MLP neurons of a small language model. Each row is named by its layer, matrix (up: input weights) and neuron, and shows model dimensions 16-111. Each number is 500 + 40 x the weight over its row's rms, rounded and kept within 0 to 999. Numbers have three digits each.
Before each neuron's rows, "fires after" lists the tokens most often just before its 100 highest values on Wikipedia text that the model never trained on.

fires after: " N", "y", "er", "anc", "ident", " was"
L4.up832:479524461573520479528508397518521440555517496573512475483485502498495532491495500499491522391524504572480410511484483532420469461555512485446501474495442398501544525477502476461469516524440513483493536454526457493556478517540522446488603541490532468542540461533584526534450465452427519497

fires after: " to", " dis", "l", " pl", "in", "is"
L5.up401:449468385458465485463510507544521525507552510530506485444481469471430515553537489469537466470462561494536477463574471444435512589440485592508507427541533459493481533486436477464515511463512480538536528504526491462579437477470548467530519479460489506575542565547463512564447532518493513518

fires after: "i", "ag", "am", "ec", "im", "f"
L2.up251:552455458489501499439445444502491499460533520522437428554519544530527539474467529538515494493563489519514492452518493536493513463470512547490528449478572512495538472600501518530478494460494547550471505576496574553499540548504587453486542479468533520480565525451540439477539510478524527463

fires after: " r", " R", " v", "r", " one", " g"
L5.up842:534603512480516456495503511438467560457488527486508481495531549524499489442455478557455506520515442496525586473574510518447482491512524514547535448457519452456528465490474474505541480473489547580508464527443504426579474530490549450431526475558536511530539468540513477473493535479446563418

fires after: " d", " A", " pol", " ", "b", "ou"
L4.up416:457486461508574465476443477462523463509490496525457496498530557454547494522408477548507556457509482496498532577522476528556541561472506553484460539517494479496509528445469498554540579434509577512519597495463517525498451577529518590441488514473485520510481489511461556478458447488504445527

fires after: " d", " Eng", "ed", "s", " cent"
L5.up419:515531520535509456494475498408541500577529477535497418570526502507560525495518502457567512436567507469557564500467523403455591503477582479456474513487501548545498534528487565458492489481484489518491575462552526529473540531508509465460474443460521461467503522517602469524507509469501527509

fires after: "p", "t", " p", " is", "ult", "=="
L4.up424:538521520578546475502605531408535506556516467527528480512461470485492453566535541469474434516547573467546461554527474447470451506519427516443507465448484457525500453455552482539562574533546435519557533483471542458483493532460544447485450524585470561493501502477495523528460535511516493407

fires after: " c", " cent", "b", " C", "um", "th"
L4.up301:436466527495476509508541474522517541517479496545512556546506471504479442463506465510534491482466487432595461397462491451491517538400516444496422473468514534512531491405505499516535499516418490528525445553532500428538537561499445499383524505475526452550505554458543405528461500541485498520

fires after: " end", "qu", " m", "p", " part", "le"
L7.up6:496424540418508500426502488541498507463536438526543439520547513514556544533398486500473468508575506537525561499516436475469443517550531520558551502451506473508470465529523435445467458441501498485505516511492444539586505479528504512468551600514454565540569532457412552528543465481519451481

fires after: " p", " P", " st"
L5.up747:502545527513441531486535529459532528554516456424533490540538460486504524459432433530509423569489570519508547484537561497440494458478477522487546482446466536533537541500520449480512473508492537514477438483507564572577465488480523520568473526528430503484516484573476561480471512547546536478

fires after: " w", " E", " f", "eb", " W", "he"
L7.up854:573507461538452551525531505459478462479519466436496551477511487422463456512445534477444460516575554375551489473577510503497531482487516502516510445512539578493471481447516560494514470532548449467515450495510564511509536549419517592492537557498533473479545503538553501596543563525556525455

fires after: "y", "b", "er", "or", " G"
L5.up687:510509449676512458549463425544494519490510474528570540490500526377468507514522583473523529498448491460529501530524482484492470507521492508552479551538507539496492514510463501539510522542504461485531522472506507521493495511488481525575499483530414459507501413547506505514418531488465508555

fires after: "if", " f", "ar", " F", "iv", "our"
L5.up830:481485491525458534441497493534508545527399507438402526610509528505469415499471511512459554543424544545520505534476549511478594607558501491560525445453489424482540517500500434452526509513465588465530523536533461447475470444450521483453481491514448499476508449429528488475585521531519507466

fires after: " w", " me", " W", "e"
L5.up755:518507510503503523430517543494507461524477489472470501448437472522540474473440481513503451529587501533597492505552556514484453551488465564505484553460483506539568493494486560521467465516506546534495487491597487496495549531438470531509588536501464441514501538564531579599516491451559433489

fires after: " C", " c", "C", "===", "."
L4.up16:430470464494536586509516521511494506502465506461505483452519518491530486498516520503591537498472517477501473487525548485458475484551471564575485506516542505433476523431602488547500480468468491468496539451421474536505484530527516469497532545468492437485556550530549481506435498470505503469

fires after: " r", " s", " R", " sp", " ro"
L4.up851:564484508383453496541530442479438431494444523497490499496532499505512506495436459435512559553490474551511497454445417586546488449471552510535544529418487501472561500556556544455476432505452550499520491465456530473533481508526560465468602531530472528504504495567521518523502514454442498479

fires after: "ut", " an", "ag", "at", "e"
L4.up324:523478570503478575574448469479504489504492558520554499531468508494440517521517556496509524547576559523456467551561570469492505411490516539458508471520476461568524507525522492509550416538479516507414497542507528441476511512531549533453505452500432546448540527518497530529495479480470503452

fires after: " p", "p", " a", "ation", " P", " h"
L4.up180:568528464495530527527568532566435481557466495543502475531548449519560507561501399449507460462487449462531459474468452492482520510520466515542449543464525473538502543563552563453486475502475511544482492559489485547460478524467588504500424463492591445439450453477471482517473462421523543518

fires after: " the", " b", "c", " spec", " k"
L5.up522:543505546560509519457485485495432455439546428519509501533420502486551576502503469523539534452438570524480454508538499501457502512530465574503484455492502444475452487457440361510484495427490470527542525452505548457510487588561442531454493433548527505550521558539561442519462512445495523475

fires after: " g", " G", "s", "g", "iz", "og"
L5.up909:459490479519419499531490493462454533533494485465508366488485465583496547544446509529493475443538551520450503576515468501487489457507452539522556474535456490545527492482505492564509518518498515459477519487468465494464547512495503483515428537537528504524443481479495553440543544475496518399

fires after: "our", "iv", "ad", "or", "c"
L5.up136:530443501460501522418522460506524503494404471458518508561506470452445559553468575522448536531470568514448511509521553488430551510543473451450518482529545490551516460483455500519495486510458511568516472599499461504551494514485495538477456505476517413570565422466536463409491519543448466428

fires after: ",", "th", " W", " h", "."
L4.up474:530508481449503508486509505545486507581446459503493443484482559530490554487482500564566506471541540497497478509473527586447443436455516496505559528510519487525477512452413520521499535517461442497511457515495562470552394486486508469491517497449544552612511455518474497509474448511536503449

fires after: "er", "og", "y", "n", "or"
L5.up327:545466543548456500491468425571499442555454539562528522580530560456467488565471472524523510411500405506522475502480521473496530481523482495509496486455522487589392421501559484458524499521519493509569520522531540530542422575512531487574516521491420514535451466509558483519461445463474424455

fires after: "p", " st", "\n", " p", "em", "s"
L4.up674:505549506476539519570507450554468458548579472499508511533504471460531489537438532451550419500499472510490455467521544430490481525502473493459499486514479508496463507448469528532369506496463515511525524521519509597551437477506548585513474459502499472495544496526555467523481483499570540532

fires after: " D", " d", " l", "au", " wh"
L5.up635:465523510513496425522571496556450494532448424514487483536533578489462546492426451493504479542517423522492484513512498508455439516555509509503537518470579541558548529493465539516466515361561506539477437496580512571489434497495515512533545566460468484552468548512541519564527464496447515502

fires after: "in", "o", " P", " o"
L5.up1003:515518538484410525449494525492475574486519488496564490559555451458572423442470417484482451516444508416514491465495486511421588467537519506584526511477556426510456510539524480476509493481457499525488456472512460499494416478540478540535498506434547464436446467529418554482430555532492487476

fires after: " C", " D", " c", " the", " d", "'s"
L7.up422:472468473553489446434473513458493532614507466492479501496548495456485460483497574471506468472376477475506496443506514515497528484459542463509487498502536452501509517476453488516505472483486468463503521466485496505460498509504529508462496506473464443530504485545495470534527560529473533496

fires after: " F", " S", " f", "est", " sh", " s"
L4.up236:494483528512468536482467472524538534462479505543598477466397480539482520506420553515514446483497500543419518540494504485443564463506447484464542560524486565541513508542481488598518466474490520542510474501515489456508509501476516580497486463491486480495515507508520531465530487497486441581

fires after: " |", ".", ",", "+"
L5.up51:514410524493559524480526552542558615472495498466550505428482613425515513496500530455542473470526510547538572494489569477480517415494573483579508502471579494480543488490506463486485603541495402547537483549436523431500477479495511489478504499478553582509463470506495422548480497493461469423

fires after: "\n", " (", " |", "|", "ed"
L5.up650:496514533516631497503500518460503476451510476539485478435532486525482535502456507539499513517503499519561459551478569513434451507503507449539503581547476498437513444532490510536542481489432513507519422436538482570571474489540457490456474498496465504528567421536498481488496472383524544444

fires after: " (", "\n", " ", " by", " that"
L4.up582:476528476562633507501511478467479539509526465543516461452500580484492498478486503539577477422479532550443446464528501451543490498520534462558443503527508553480515493535471470510521522527414540477517504451541536487470465487544458504521520534426578479556578426612494510458540489496537482439

fires after: " d", " L", " p", " l", " D", " f"
L5.up1016:542459480512503413503570435520519523404503471435455407559540521449519575484460438507487452425491489529521539488536500522459459509516536535491485494488541517470561505446501457560572476456531503457505499506512517522494385466494509563500521526551426506549496582478579465551499564471462503481

fires after: " qu", " C", " Sc", " c", " r", " ch"
L4.up554:475473549442455503448493525519470547527442525495492521489609586441557548498501482503512532488545520465477500431571521462481415477525539460494512521460533559422539514462565542438481486565524458527518559500459536490489480485381496484532480454512476482479520529523505440420468530450487514469

fires after: " D", " d", " ind", "er"
L4.up949:493434537581541451501537475552477542463475473470514518480548526443490503533521546444486471505530472480551547561469518502499560576443531493553414567453536477515550545506489506513539494450495534512550455458526426466497471483431459513488450474524437516520538509475511449545489536438414519454

fires after: "r", "in", "o", "ri", "au"
L7.up654:476529534527475501482521514462499469479477522501385459509487465474487514485462481433503428541444573456532530557495543533525544486531454490561505520492526471546541463456480516477489539485524509589444473457519473485545403486473574525508561556478570500513470535573398527451499516474460470489

fires after: " l", "ar", "im", " k", "m", " L"
L4.up860:440390494457481497567513541550569587582472412518491500400446503393542479501516475452501455491556475528525564511441486539501465505518519463485506524504602492412451549547447500509447521458519480510495483516494491531482484545439572530539551510495549509505528529490542484500526573495414537576

fires after: " R", "c", " v", " V", " r"
L5.up461:465457596448467488511432502506469493467524465490556476542532480475472515510486455492505540466527448504479533557547534527532429475525541525457535496484514529552531539496512429555475550506414476507439536447508505498535570499389458536532526480502474507552512560470528493461513522470558599450

fires after: ".", "\n", " pre", " that", ")."
L4.up595:503576472490546501482526551528496543502490455460364545516478503519466555559478476491506408510435436517401532503463447511469462508422560494524487522437494515488470486543494459504495518483489473443540467541482535525511511500457440467535530441405440515529470444521496457531536507481547543476

fires after: "ag", "ul", "at", "l", "c", "om"
L4.up395:484525559457491555487516478466493414515527543520478516440511476444487496521556533478469529498545628535456470458502492437480431501512509548576521455502562448527405530505546435483480549538486488506445514498496573474548499542560484533502522459485468485410513539462516432485451507475524505534

fires after: "\n", " ", " D", "-", " d", " r"
L5.up377:464504529507498497485474392421470511534492491540575480517525535496470534446446542514501471457474542481497460504533515488514512519526512539547507546528499480467507477490419425431463546492492480454458535483475532509426516494595544505452502469452464503476557485497529486505507617498499511411

fires after: " l", " sh", " k"
L4.up775:425489563501502469476477524524539527458512519535586494506479510458485525478457505539573464522487561536487615552505592530491472493530471458592492503550511571500509494529482557498428486428560531475459465466479469494505472518433515499482490481521527457479538514546512486472498531427477525518

fires after: " w", "rit", "ar", " W", "ad", " sh"
L5.up639:574458524470459491467446549477476482542466464519463523495545409522541491546440459538444523504477605583467492599486447523509485468475486540499523493489505544505566453477472557564490499573490554508533423538500498488507510578510477495610490581504396479498512501530508526490472472535491487472

fires after: " N", " n", "n", " (", " ne", "\n"
L4.up84:511514458431572514448527508461495519491429503482526537500522462441531525450430503475470543529468541501438462556454493455459501506509531539549550541480542411510562503470459527519523499504447490537501441473478558518528451509560524431432441520442516583487498521478510495504489494468503521452

fires after: "t", " one", "g", " k", " w", "ot"
L4.up290:516516475452466480502517476624451534530500515565564361466448505505524528440473542556497490487486532562438546517548529448448472531505465502465516443498546451502520502508524514447440486447591494465445470599528495533450526479475560440459474472469489514469538460516510527502517490466502533463

fires after: " H", " h", " ne", " the", "ec", "ut"
L2.up614:560577510588507506488495515523519459523490553479454496421449510494419437552538502458526431469540578460435557471484504481501483474518548517531578521511462442514541460527559565443479488476571448514475491484554463450515505557408515497383520526500511508496489468450544552475501504506562471416

fires after: " he", "ver", " Se", " He", " e"
L5.up478:558540439526516464541472497490513514489475520509509538414523491554500476612567487425460494495530539486474529544435534507487481556482506562489525512486476493527469504565468413512504496521549519461495495483473440469446502518507553517477484544450462416547464484543433506442530530446561526514